config.yaml
num_hidden_layers: 11
hidden_size: 256
num_attention_heads: 4
num_key_value_heads: 4
head_dim: 64
intermediate_size: 704
vocab_size: 7328
hidden_act: "swiglu"
norm: "rmsnorm"
norm_place: "pre"
norm_eps: 1e-05
positions: "rope"
rope_theta: 10000.0
rope_fraction: 1.0
qk_norm: false
attn_scale: 0.125
bias: "none"
tie_word_embeddings: false
parallel_block: true
init: "uniform"
init_std_qkv: 0.0285
init_std_o: 0.00607
init_std_up: 0.0285
init_std_down: 0.00366
optimizer: "muon_variant"
learning_rate: 0.00566
lr_mult_o: 1.5
lr_head: 0.00712
max_grad_norm: 1.0
warmup_steps: 200
schedule: "wsd"
decay_fraction: 0.871
decay_shape: "linear"
final_lr_fraction: 0.05
batch_tokens: [65536, 131072]
max_seq_len: 256
doc_mask: true
train_tokens: 610900000
max_steps: 6395
dataset: "wikipedia_en"
MLP neurons of a small language model. Each row is named by its layer, matrix (gate and up: input weights) and neuron, and shows model dimensions 96-223. Each number is 500 + 40 x the weight over its row's rms, rounded and kept within 0 to 999. Numbers have three digits each. A neuron's up and down rows have the sign that makes its largest values positive.
After each neuron's rows, "fires on" lists the tokens most often at its 100 highest values on Wikipedia text that the model never trained on.

L7.gate214:521574478489517506403503492476485504527506455434439474483462449536468558491522472469564489468524488540517494484584477494529488491526549529481484555435495628495464572496470492454496531529505465475462497523515536511512498513426481466464487502534494523438528520473448438538400512555516464510465503443522578506466525547568499505460449462545472552492482493497454529590476473557486531529495
L7.up214:532474525514486463572468535513554508504503601457468495503459571516452492452471500523449519472484482470536498494560514501444481503549528455499514554444474491455499470464558558527538583480501529453455519499560555504474480482511592537564468561563530495498422505484519517566522513496471490481511521501465492468468437499516519495439490457517512491477494401523516539534458445510443510511476
fires on: " and", "or", "-", ",", "-s"

L2.gate70:573398486494491483488511521535490469569528505535479490474421505488593507475488469589422407497486523459502495431540574530539461546471434539534518493469502523471447454442478481429531555503544538500445472473465503488475472531525541520483447541503538502542483517498562472578486538521478492533550556485501507517461506579487453518543493468489415504510473485506454530487493431487453572509548
L2.up70:539458447505411442501537474488421409486474515438536485491479516487545462535491480521480515533487554538485480476539501552513492446479405491537508509509474545504512440534519472481523505404512399365510465501461503496513498504431519563477510480525491505563430496443499534535513501485506511453460527476549482473525483562471447604466529477459514503505517521467446512534503466517475495516486
fires on: "O", "| ", "G", " | G", "riz", "| G"

L3.gate168:488484462520523432548555491579551467470523478508508500452490474502542523446593452474551517522428447488534481523447486483544483541506513454493510507494443416445454487465458466529547510444524557485482529574507495471586538439550474477516565461466512502556552497516451442472492473525469511532578462581522510544479527494486483515579465458510485537420457503527484491448503456546507487556517
L3.up168:514447458536475446536556451535581459486494502506505488418564487559477475455575502444597601521536512509512525486507519461551496513474474454498540559506400523557527493462547477483464562459453481533521545501512474472496536399519525533466556458512466463440539547469557477531506518469508556531557552472545504494467528499556489598511483415484481393492527494443495438493572488571516439462479
fires on: " che", " ro", " el"

L3.gate284:507483505549469508432536490476588489570503461436536572522510471517458507497517516544543481524479488430530448558515496519514537511484453495503451507485490468583504524482463453489378526497484571460455535434523488510513470442508574480584454476537529500469491541515518538418502486521564443573521475510463432537417452454432437501481528470587509485470505470493505508536530534520516450503428
L3.up284:519492536416527524520539581500468519509533496519494523493468472469504536487527556569414469588537434506525480476534522492494460543490482446582511514469500461536483521455468494527509468454565486394499476565494522403538553561509476471492498469510473537460449523515448461502509522466460581396504486453490547509459428428566553567499462622517543438513571405473547494493554525488468477518520
fires on: "o", "s", "in", "ic", "ot", "f"

L3.gate380:520540538572488536516496471495455503496460529546471484471490561462498511487498528486490475556571519615507546590481563506569493425487560500469438520475482461546452533427520477488538483442444577523492436561527455489442429504477422423453538436517472562496471518401525457501538498533432478529517532506604464543495531435517469467542427530501509520584495525502458535502514500470423461620528
L3.up380:432471541563615436594518471486487455435476531506494519448522442435453458482493523526487450529497531443481543629533498465506491518464534516460428482524572467537536590486456458477553513511493538524503512579492447520410503477503435524520503453453496434401485484512488466521571529468459488564492485472501476516434524523496504488476471462491554488481521496539470518443543511526471510480433
fires on: "ed", " San", "an", "t", "ont", "al"

L2.gate105:461462482495480529522533452475557472441450483489454577498514394554469564474484431567551471491487529489507551496450449403411522472549560588439483497469521544542493480522512484534484571537470485526575506498486476527486560536499499535416436432479440507464487542523502491530484476542413504513498464500542479432491532464510537516546493506438449545512534453493534518514423469583458550425536
L2.up105:489498521443439502555550522487525504510511403496535520450483487553449529511575519516516482461538452475419511511485419401478526490467569540445491522474504554531551491500436528483544421425438480595611516512475497480574542520507480486474548454473450507544538515465516437503514518587458411609516467429538443508441527408466504543495526440490488519467559499514521522495442534467508459436453
fires on: "===", "==", "Y", "===="

L3.gate133:522538493547535554524584447472504484472491455497505523502468470512473489482513576512546490502577531432515496557557554540476488584453491473490573482432467555438489505492457534443581478546432548515445479459480538487460498456460525483522581556445413545484510493511515490514529541445536475392480537504495456511434517514517466458500468472507472595487495559508520446538521439500518458508389
L3.up133:443532417587469473581486520450562464424558494486584436584519489545461518542567495534477479477552547543459519450469445363510494493546493527494472506533500506585510488473486463475444426518507485510499441433429516533467513466490537492517532492479504486505499530508499524528513507527466517527469463476474543515493573533521586528488435538488543474457487502534547476482545558517475471504472
fires on: " El", "Wh", "wh", "v", " el", "av"

L2.gate306:496485490568457485614535522479490535537538460475527478493457498488385415454484507481530507447557433443491507499507444553500444500404561523479465480522464411477467450536543509482476419514471496498505519525439517483424459485498466483532435592576508469582520558465516460465513449534511453516479489524559517510531635520451527540516541470499478501495427502458410594507404540487503440449512
L2.up306:572541483498511520504485486490545497436558483412532568489486522465520503581531447599508475520527421528504474531470499444514485520496481519451458490514462559524506563564510452494503486492531428436453533538484540436499516499530511583484465578499389518526520504464489559494584515553540564473479567435450485509508505544495443460471483536442497482482473502499441496519469428529456572529440
fires on: "The", "M", " living", "\n\n", " It"

L2.gate687:550588477532537565426532528491526508489539409454479536499488413521441441522436542500456491544514501464543460518588514474506528542461548500514463526519549509531458511449500527477481546530455468536515564501544488517483542444503555469457417592499506436484581563482495557479493517511560541444489448499482494540530485502492519537563494464453529440521522518416518500478480468526572508512484
L2.up687:500502469512484544438507488478501446477474446493531534489415546539495483492441507453475557539500525494516468435540550498462517527512471456474550471484530451480489456395473469461553522468468489566510556457490473539505589409562477485502510473492491556550563500466529564487454461524520460427511514528525456454498576482515504568490536434450598441466565533508452458492523549486505488515489
fires on: ".", ").", " them."

L7.gate80:490548427579497511506520501506569542530534457477466507527476487499481496436471488497570409454496518513468557485564544520495534529516467496554382510479467518557516552454598516595531535573537471595539528539512459491488451494473507443445462447420536526573534456453427518479521471561458540474525444462496499431433491525515467491489548521452455498494489527562468530400451444508508509487588
L7.up80:515532506519561546438513492541529451533572446447508500550492431470491547426422489443495455461504616536520483489527483519468592478537439541456567500555467599498516572489513526522444537496423553453467481491499456417545500517509494484526539442455471507479548423513458490540521456488498540477489528452451463454496447506503537519484524487458435514449456506495478526490486499490495500554454
fires on: "===", " ===", ":", "=="

L3.gate146:493448525506509433489451442460503498506498475540501556580516524526430502501568492624533501530511448460514566487552500525448559507525522517496543493447489483497504478467500508499498464487579442488514505440544503504477426574498510469467457535476540456453475544461508510505542543464482594540433534548524469488496598466511492439512495470529533544494497434476468490524496494448439482519532
L3.up146:513572488530521489488517538499471514463437528502489483496526556509481517517511434512493494580427489492537543578509477577468449523552450467430466523506459517504497519497473435529482557462518481507402492445452554547477462573463444513557484515436483452571476545472493515501481449505509576565481510516499431490543478497475478414463531541572542474455563458454534513490555487442470478495583
fires on: " in a", " a", " an", " in an", " in a ", " at a"

L6.gate342:547555528494494515441458461558475487482462506466555486513525499503475469524558499460487470509477533469544472586515495476556527496475448406529488484490535503516607531525461542542524481492526541445489509491441436513440513535585495457450451497484470479522505522528468465447519518422467417533514494506480510532545401573550441581488439499553467531561482441497559500473527502503515470424478
L6.up342:543486550491480477490443512464482494448516481520470491494510533518429535491514457460494527515561547515513561591511484562499426527503506510477512540502530485495494481531517577480485452513491469501513464426459468486514473452521423549497463496488536526470490454491488458503500531473529482501486477581536472414509509398570509483539426441547526552501489418521484542494447512501560563487546
fires on: " le", "en", " Le", " der", " la", "le"

L3.gate67:566451504513498489522403462457513488530499487524469507434490525505510442568512496491515449507465550516437396502505506536519525498512555578548454412444417454515457507415532491546438476546537498468503521608505477468503476533508528505522424474518516489543469496504536471467477535489462480564559496474501459492513453554515465498460483513560474502484464618544510498525493482487434499519532
L3.up67:543523525467513483441449468484491487443504511477516499517468518440478407497508514522482545527493496487435370526580513579497497551477482476511422431489457577480502506449462559458527456542502564479488588549473472473497485527502510513455496510485477482566488529502458452483488466467474538494549483535461481467470487616464469462490483532502457553539459514539497502495527514459444391563502
fires on: " /", "ict", " employ", "press", "ph"

L6.gate384:522517507534537505548493516477484527514517475493502494422432539493523498461467527549503465605525553541495516511531430530510415508496468473624580530467544509494507489428518511503467491573504532494595531524450532502527540502530414517504503491576547536469456434488507455461453403454500446499524522456536516553493454533461499570511514527447483531516491532467532526530472450443496486502485
L6.up384:435503506561589488419493514565586512522487484462488541576451520473489487523510530472542458506521476518512479617476513502481420478542479530527494548493420524379492525467507517482467518472444442546517478445459481529510600462471510551592467488483474532470472479524448482492516377512529511499552442537508490526511416518493485479537540467469498493467470507541454449488549577498375502459483
fires on: " | ", ")."

L3.gate41:487509439462491526485505490495477517502489543504499563562510500495514470541448456465508422511529445445449498519451536507528583492527411536522506451519488489442508503480500524453498553499483555499500444509473547500464474454551512539515531534545469518392533476528540530577586493544561518589560499473518443472472524506471447509475546457547561503542512577502456528564486502473510502453510
L3.up41:464518460490564588469502461448513519483452524484516520536492477478574454507480440495532537561525500426465505540486466513538517556523500454518518499475564449471409495482476530478531469498497494468495449545594522467557497490433490549488473501508491486466468485425467504487596549505513533546508523479464565428486518450457428522482586555500535580510466533513463481463491445459535483468477
fires on: "′", "°", "| No.", "| Party", " =", "at"

L7.gate351:513477522516497459466466490540442438548475529541441472493464547525581534460522434503501459503562524531490447501525506467470502488509533542442435510573514473498500498515487472516515516489503495479439565528488511383498539525550466560499485483432580529461502597462504535477524536449476450548510514464542511534502455460488498495550508530463504447528444451459453501529484517526458511456458
L7.up351:450426555480480529454475534494506512453446513555458558529556558549537590429499526534502517454542463553474532394499496519561519505508560443502592599502531497474485489596493520511408529491526545548491482509482411390477448466498476573467478494479521466499497466548447443529490524534466522467525508463531526452482501515469487497533489439547487506410472541502504520513477470533501519502413
fires on: " Sp", "p", " sp", " b", "sp", "-b"

L3.gate122:530551492584469579471475518441529469473466471516572452501541524492478547478510466590521441491529511610511519512477509503541523433583520508538455499457494526523539552452474509495486491502542502398456499545478464500522532462499493528546450472454548511541480400490460539485568481570447522542534498566487520510486422532562448561565498518569544520509499477472546526547509546536436601571529
L3.up122:475433548534463491465487513504603450530456481430548433534498490465489534516500496447532555448478538509494505543466489502466424443497477480498446549549448515484510458503497542469541498508586459516497513425556488484496515463492497554466442549460500538547434544525499482478485505493472433575542440495508454480526477572491493557510536501517464489491597506535488549606468498577496495470527
fires on: "\n\n", "\n", ").", " |  |  | ", " $", "ation."

L2.gate648:579453486486490496535531511511474465512467523489586488495505427462573463460506525518484481507426468451530551551438585528521507518488534494443476510527482438497494511448495469477521574473494523467452537523499422596480534523503516504449426572425505459452484451493549518555487464512492587476564434579494480575485558505487582525564533435499467538481463536444522511436534525515536496561441
L2.up648:552489515462535470533498536492507543467460454496475477487474511519467501426494464521511445550495505473518533541458483474550462561537525518461490519504478469539529571495585491496496546559510489526556623484528489515437503530501520531514425457434468406397517480468512484545506497520533510549489468515517555529441553540525477485460478503449478500499443482443507463468496479499479518544503
fires on: " che", "e", " he"

L3.gate291:566501491406467490403504501528501470478506464423511526530456444482516516511482510461487510513502424545601528458542518454457499518403492516510496500551539441496515483505545568510402549569530612548512514447483505505494572540594440438507449566513538545423494484507504564521524508495584507551523473480483487420481537481444535455498564482493539509554569502514554488581539528508546503512555
L3.up291:586450534442463535454451540511552422519476553442502514418497509424528447464473583515475560572444457478578491491529513401418499489506547477507537392460484437491524452495519585463477570575467585538497469478562485478498452430552451495490504509519508553510500484520547514511465444543463449447509532500480548447473482512430515424535506578520489494489496507528492478509544499465552464498450
fires on: "\n\n", "h", ".", "\n", ")"

L6.gate398:573516460510519470471463483495514519495500486484515469465449463461474503477490575519498518555521441583555487511477450474419545582504452539507478446467510525618431519510565457494514456535482559558480556535546468481478516460512504578467518465527520557513572573514534512458472419540565508550594505467519500565514524499598516513517501483484478486490472505550492445582484502534472450501448
L6.up398:544539466453482569542511465511509530485476518440532468434511471461454537471496494485599536446458479546494467536523539529458533472514486461512445426485483480466431564515557462507478551498474570502400549513552502468521492454493515551412567416445531506447558546525507459529471425485557539487558559481514433499471603517541504462480544530507533423561522533516513429489494485528482511574490
fires on: "==", " ==", "\n\n", "ography=="

L3.gate176:480553483546464451516555506511585460497558601509522519491510502448559482490553458482486501547505533524486465488481536508544606488452484490547521477495517483490446539503448512542472532473535532479473487523513517503561503424577521475415541491409509537501494429478509445497498539510523559515543524494500468551497567511543390513491441490462491536491448523496481565477539522535447540454541
L3.up176:453445536475540525451474547462525469509556580509500456475464432483519467512495539520506478515510545494452442514458533453543554502436521495500595542469488562463522469450516547472457527472478491549481535509521530533539482570515538461468527554565467505559457523520525542572498515533457502484432538502561487449512494555473396565522456443454425456510499501444513472473446462471464516502524
fires on: "-b", "-T", "-t", "-C", "-m", "-g"

L6.gate521:524576472500439516501491493542522542467516530451556532570438555540450477541501493496527506515525424565444481581529455497401502533466497491457508451520535510494483532499557450425467484526495579531366500495483495435502425459509493527436526450540505554461591476539572562455485418523524498524555479555501524505453502461571526427502453522487484446509481529529510544501548557572511479570570
L6.up521:585550520514465477511461493533532494499467484457481497492494526539440488525488495476564544495483462484563416540504545444436545509510432505526465436526519510561451542440544463445504453562450544503442502502428442506469443417488511459518504498608535582453531510541560533425491442510508500572595532564459445525501551507535510487453565495482512443506458502581506519466528487519530460539496
fires on: "\n\n", "==", " =="

L6.gate31:585553463443484513534461488574486582488497442513496426511456545501521519529491529439569542501462564619476443596490500498392486524504441570467458504476435531593508527533567460468481469542451521531492462489532458458452477415519542532505487497528486513491566465499498502481551474517483562478575503557569479514508503570553503522531540490515523469465537516470550497502497550509405492492447
L6.up31:556479466468491503545531467523483451582448523476478477421509562513490473560484554448512495558493469546593483491544521539440533455480409465526463465550462526541420530459561476471523530484438502525418569495501506438432528518486507471463590534475535541541509562511540584484510431503458512483567553497453474575478560519515519440559537552508533415517477525591500485524569494511484453553451
fires on: "==", "\n\n", " =="

L6.gate455:521505493496553548471493499467548506528499517420502560508464443468550534438558492519493532490512506561482451483524529510504576508541454475490546491558482501438521576521509498489475573471489530468511468493516454463492607522420549546460514517574458512453509527456484508588527502540557527424463453457523484434614514457565446482474496545552437510501499500501457498494523516514488469503478
L6.up455:431504569503445464505548526494564458528552540503479555514576468473511480529547569470472526510520498496530551522463570570505541422476428522512480533611426511494486494523499532483460528472469508467501542533447517524534471522467503511503576426458530431513554493521466558560450533503530497489523506426470473495442501471474479515506536435465496512478509396475482586508465487527457448510499
fires on: " p", " per", " interp", "p", "-p", "ch"

L7.gate396:508545465519551480495547423533381432532470486540515498505475465484423490527495525466498497516508554433517518522496452566492568541474530576488470527493502512482537495452441478530477476498536516529481425487503456524538596534527507464481480493485527340526522449561516474493515538532541470507510492539519458484519515514498529524474486461544470498531529447459533514480512461430526511569418
L7.up396:499480425490512472489419471586460461492524472454495498463546435545491489486505431502392565562490479516467509571502558492414529464465545455485462524543461455435477488493477469459509506434444474499567525501494475499491523530501474493435543467478552519563569535525518436480570514512525393530510563529515480532522547444556553505513533536395502511466495490428519556528509486456466462485559
fires on: " p", "\" | ", " was", "\n", " for", " of"

L3.gate535:491585441493536508519454557540453541482446443483496515538496407513557496501518545552522445572509482498543516482512536470496492509509562454476523480449540512405458473459510520493395593506459562523487456423524530513435476449518504487480514512537508543457528509412464531532537551427588549498420514529510519543515434489476475422534455476566577541511501471488464486449501546475482477444473
L3.up535:501560485520513557554487549490459541462517466452504507528505480523430442521546536516523431529524476520521497406541493425551443487525545528421497493494522515539540483500492415477465467528517515516468520464497481483508535513553517425484474446524520502500452486517442512507491565537533476450536537468493512545413460484512486466510503503497438466607533466454504493398516581541491494577496
fires on: "\n\n", "017", "018", "016", "001"

L6.gate92:537534471485486523398500467439493517473518430511478510436482519472489475498495483520500475501505508516507539530509613492543578539460514456479509518514475480553511508543476479538545495507504463515484498523501556457450489497494552584579447474468539479530485585435432586424462484454574490465545480512517508515454557489522499498566549524524457539486578521542486489584539503477521576394425
L6.up92:523465463539503496450516550545581535584490469513478475488509485475548463537457520565575505459503621485453492425530499455540482497488484456530483549442519530548549517436545455440453572506487493507499546456485516478560469483514560545491421527475485465508474520503526545484423429565469512519500471516457506513531547454498507534499534578540534474495455578567498474502415461500467501453536
fires on: "ic", "oc", "p", "us", "os", "du"

L7.gate222:540441480479497485497559430477541540470560474448519505464502497503460456486507482496476515513479514521442461462566489485510467481488462491533523535454582537526544550564546475544430486549471504477573457454515431511523516537481478589437401529467500504482598445482489491573526558558480517438610538467506463528496480499511511505498404451453488535545483576533486446478521440435527518565478
L7.up222:460465515466542599538516507529471489465484523478476489506538486420442500635392494476468494486506520550444501549546497487553553536544435436505423507462438506512548544567569520581485527507536464508532489551505467489499496494456437483583440480507472469490596567491470543517470469470459448544516543505514477452534527522439451508425377441484451533524476477492455515507503485482518453462519
fires on: ",", " or", " w", " W", "ly", "r"

L6.gate193:482488531420498516537515540471493509495513615524447482503497561500489477466543555501485481545521419483497476569468455469424469504476552499535456527520473461465462523478522497418478462520515498505528501467469561490544490492524477483427436543542523470495433463514491478459450453450531401467433504525495528470476451471409559480540451478507520540466432554453454371562538527531442418450493
L6.up193:493479555509526487510564539562494471483491538527486529445424478535452499499556527449541530434464473486544447487531545555515455536496551490517514539513538496515549510557541546404521512463469481355451511399462510445513496506520477495514439502441551588410468525460529472442498519468496414453540513480474486494544511515495464496436552467559522457500407515457501393471533447504470508449437
fires on: "\n\n", "'s", "ust", "ss", "ics"

L7.gate372:511446516476503478534514516448497521463567569450506466514401543491464490456496452579538522495508530499516465479549472469506504459494462513494465505499600503504483494602511510515466498605506548542443510530479482534505537571452453548496490566590510505565583486506510462507465501556416471487528517452492522546496490487503475619427429498439478547541452519495417483409513477503523505482401
L7.up372:454437507489552583501510535446507523461458464425554491413546619442494468366493407567553467426484483502499544483479506550535551484552491547533557462440505489504490431542482508510503524525577548540454463530564447471477481467496488494518471511536503484551487468452539504505504527498460483526491550491533520548498440530492524556468382455508477470489471474432490553586479495546488453503436
fires on: " and", ",", "-", "ly"

L7.gate570:531473473461419429523502459521558457515420504490529498480481465528439506563524514502453481560472491546498443480530434551532523529503469399503406489530498532537564515523573493471513439482523493463440466502412550452490518495487450499514415483492547498486453443530523414507541504471439485503460483502505443503486542522541501543505444478533507509561520518462547498489512514515480532473449
L7.up570:516460464471479469562509425539495556510457498597444516481509453468389539494504505485476521549476518487491484464536591547469482555481470485524410477519470482560513573500428512506561533454501492509501504472514570497486538482437499510497439509472476520428488560525529474481474553497437414508492446577502495510570405563467471545483516506493519560478476531500518495485474547512469555526515
fires on: "e", "/", "le", " Le", " Te", "ug"

L6.gate13:554504450490419451453495489539486563538485454500498499411430567496456510539522614415558435505426531522500495497486478515451481456525499536452442490536568455550513475554574480473498545486402527535399536475513531452498543494460546514567526503489558477489511497463453470512420454478491520477514539493488518516446532477531516525515578463542545457493513541534526476489557507526438513507445
L6.up13:504523514426482522498435453556540463466509563528480445541558557463479551530503469544496569552500439491477433578541488458474492520458527545474497466527461480492535466505462472503454468470443438527452489460473490485439520394466539480392492499560479493466513512527537512491513422489546468475524463583541467519419558495495490559486470486479504425500480514515516396543564545587520544526556
fires on: "\n\n", "==", "\n"

L6.gate166:500554390536495558494474416473446478467455474544500490522544495518415497455532466545471486570502537458475531455461571541582528541498531508445475526465483454484495516452501483496532485552563518389466520521521463548503494543558493502508425488511509516476564538572502578562528553561554454477521487494459496473447458524499527523473476444536536485453578498457473555504526438484474489484481
L6.up166:502485412469505519478544498458442541426577511443504514460517436441537488501552447482518517516516520518477539506486522541519469513463490565481477454535475516470546449548475501566522541487485533446436521613521449399476485516594549475538555478490509463537516486498509572485560544519529530487513454551545464512594506511467550541522490525539492536510457509523428604429507524575491488459492
fires on: ",", ", the", ".", " (n", ", "

L3.gate531:499466498548507504502533488496537515561508452488509536525427442432442457440459511564516493532421417468566559441477485484499450488436484419533494474468514475499527514508487517436419435473485527508485484562490525426480503462471541496437428523512508532458523530493490603442452501509516524459539529473488477514526529508499456493510491470540479519479489575486539460567537574506590489448514
L3.up531:431533433493552441465525547526468565587454454522489489551550518506486552500462460544599441478527486500593484459464523523593534512494603531482490498489544439528465516545506438495500511545495482487504522493444512473454529546564489470469542508511489528558537485535482512438479425472464514474425482520456455463423425499544593474499480463510512458484549412536375486537447551562524485560547
fires on: "ing", "f", "ic", "8"

L7.gate573:546495443506535473431451525537476541540379464496479574500480477561466457478452524469487460558474455451563511545535545514424551509455542471492511487513507487474483538501440506413524523518471537471525445515521505470529484546537527481451442507467548540593595565494460491465434500513504466433516511497500554519526532504468560523543503523544423581504452410471478476514515429434566570549470
L7.up573:563462434505488544458496490538461522424452459488463621500557551461439483592486456526549463489501506420443496519518537516465583579504478493538502479520444451468467510500538431567529502450452490473543477494558493526482544505492518479489567514479459529469493530515474493561520467506551490471521535553509444513465530482466538619439481532517507510553538497473538574531446488496426498488499
fires on: " for", " of", "'", "or of", "ish"

L2.gate678:449457521503564497506480536513467454567470528566496542554562501513515521568446476490549457500545517479501465519503483435453507583548549550420473444452559542470484504529454512502561522500444573466516511413469540405537537430484490450530556420531496475479472573585437439519495448490457602531431539434429499544552522493492519456499478483499532544519483508524529587452463504497450459437526
L2.up678:444453496446585520510552489486503519495530492511481511531493503509569486510508521445482495488523502516453567494518480453406550512429439579509591570491472522552515538521494555520584501477528570545444452500530544473453597465495508458528588514493414514474548522585472543582523465474492565528497456564542516504519537492472534543459549565481519480531559469552483536495565543475491531476488
fires on: "0", "2", "1", "02", "9"

L7.gate294:487532514554538485452552537496521463546497408514483533438478394487531484508541525508427475545496487552549505463464508544559559540550516549464482474486565497462542478502451602459542533541422427456500538491433528480446427521535554507466507576557509453490570487491422546521580500497531490459478495523492477517485497514543473543446494531549556450504542469498542504481477496550408471547494
L7.up294:544516493484427542531545553495489432476569554512468474556500504512490540491509501426480420509500507475460521468455501544491482473406503544446495417487487420503482511465454550491522488476449501436465560503527551553466586466466504513446542459508506579516481526537514513487516515528554505530462458500511549499510480482496472567439498487594556551527535551448531538463475536468505551567543
fires on: "'s", "'", "’s", " and his", " his", "c"

L3.gate489:514484503542503484503503496502425601536509523527449536562449514461528469488490430511539471509503490515534504494553479510561473525475562492416537492457496447424466463533471527475534561469508454488545501507516493475491538571491468480499470432472505471536498417534488499500471505460489543550462457543515508558528472575466431446540534462525484539477509588558501468483456608504452610454491
L3.up489:411474480534482498525468497504548506572477554474529557494555564525461502403439432511488506505525433476530435552498466494534496499530524470473539441502478483449496486519571464474477501436393500518544527522482462541622498588601495491466478525439483453480524499496552520576478490566427548501522552472529521453472527573518555489447464547510582513487488520456521560487464555471516487524536
fires on: " learn", " min", " modern", " chang", " information", " Min"

L2.gate388:527496489514505475577537480590472500462495429496445500502501488548475545506509504600593483519435512550444462414504477485510594519446477502452473517434534531467491490507577532508479487596530484496554554488532496547493572466512520485462529424438510553570513447470476473526498511463408506516530403484429508511470453503487464478513493522501560460512507471504454483520494491546530464467528
L2.up388:479483523574533527477563458553453529567510454451447541481544498458530470502559490524541418576477510542438540432513505476431451514515496427500527467487522572498537455493434530492555513510445442439555490488488505504556447504500498572451527453558490556505501434451535492583554575500529439498522468489484499553455482496451533571477448552479487441510521499576454519422480487511491525460492
fires on: "==", "===", " ===", " following"

L7.gate89:490499463504563535495526495520471456457473427472544435543476531503489453534491503525512570384475486485522479560530538520499513471506527563526532570449571482450471518576557559556456451593515509536434413549523488506527464511518489564498551435534527608525473481519471480458489514482433474510470485473470532476548395578516481535552415507476475476525493523448444519477494544576502458485469
L7.up89:547469476477551480487540491500508454517480465454505483504543532478514519462507482533469557476490499502499523493525522482473495479545509476528540484476557524497514443535580566434492510559497536591491427446474456501482515418463499444445467544548516509552535493446592517403473483514468484437551490476568488529568502559487481531490512496490499526500500440458514510512523567554518411507423
fires on: "ly", " and", ",", "ically", "ally"

L3.gate312:521517517491517508430523468426518468521514448469515496509562494520442488534464444575520502501437493440485518446535496424495548485445548532530431499424530507578514473483486518468516521467512493494520467538515488547498500556531490432523539595474513471550563489437510471472553520490541484455561521539544522476518477540415496553524457461530511543461600559497492483539511536515507538442510
L3.up312:549496472490530480421453526574519488542587525497553478511504395534534538527463457479505496495510483540502442503493538451512498531470488519536462462523519479546461495500420495485430479491439555484418599500474392550502466458572546444507496481500465535483488524486464581500544527514475569486568473477476438485451413587533421528490487474429508515418570479502513482541526525503492515529479
fires on: ").", ";", ")"

L2.gate11:463467559506506546543518521526464438459572514457400506432557559518522500530496467530502477463528474424553584444448489480524497459428475512500508553455431485469517482484397447411500527511544527436523431446544497421449605575513490426514510511531448492515511496467523596580497467523526483528469509488505537421469490468501514523509537487475571511533526540491476463562483505591533494526571
L2.up11:515463499453461485490479555446492436503468481513491445482518471481520433490464521546486579468485506510524578543504452502474411538385531474531520454481558467474504425497521551486481519480499499436510525515493481489526539532490517455427463537483491542460528442460491516543522532503459568521474457488507565450464515505452465474499500536519482456494494499480571444499487489490496491479512
fires on: "- ", "\n", "\n\n", " Open", " election", " "

L3.gate399:472464506493540561588466505499500562502408544458522484505561466518502563537494529456530534435531484482514539540532398496376457516420497584519471514483494491496408508529526494488526488501417509511522503424446507499472562496494442536436472454537505452428515465500552562565538417515494463577490558486523488520468520442510500473481516479476415466521492546483471502526442487517487461436553
L3.up399:484472507467527552610464525511496489508509622509480456450497466469570559529479497585478567484508490505534441558485517481441464496454445545548581479504452487510470502546502507434608490505463493463539497539439509454483478514556495483438444470541511516483489452496559477547509479534446437492432480467469520456489566536475454473514519521560438485532492482509527523565489509491443551417500
fires on: "\n\n", " location", "ings"

L7.gate16:482513511489592483573488553456487477516516548495439492490508479450478460562537487514428446546546465496491539495507523530464519535446411437555482517463438541501536509516401549475482503453543449521477431476470494500487464463467491506464446481575597485472479513560459555520443583512487482512556506527512530525466549532482540491511589448580426492543458496469494486468473533501483507523536
L7.up16:484509503522579531495485442467475500466543446489424499426464470494587500560493576538465463490576457470478518517540472511508511610503459472420496490460493463491524501519436627500390490477487561537489524452508509464569491506487519562500482443538493548517490479518503505522536513584545441431503545484489435481471476552383446482407494480516527534501497434560514523483472482494537482552551
fires on: ":", "°", "ength", "′"

L3.gate156:513591569480511476534496591513487504451538492480410490488485483498527577487559548546476549503491497469484491565542488371457513474538502528429501541504496579519511536540481487484517533558423495540447511454550521475550478387517539460460544487517536468498526479441522574472514488525568500485519513549471555526559510533506455504521500507499500505420492541489531487463592554551570540474466
L3.up156:519564495480460487490567533521526466459530508475465532502472525490499536468486532488488563502481513464476410527513490550485548563446462505478503538471483517557489538546527447486468507523463539549448491444474501538522489460519537418536552487542458558493555480475496532459512430599551438438494564547468442461536543458523488521559503486463451503511544543560485467530542553519512427512484
fires on: "\n\n", "The", "\n", "the"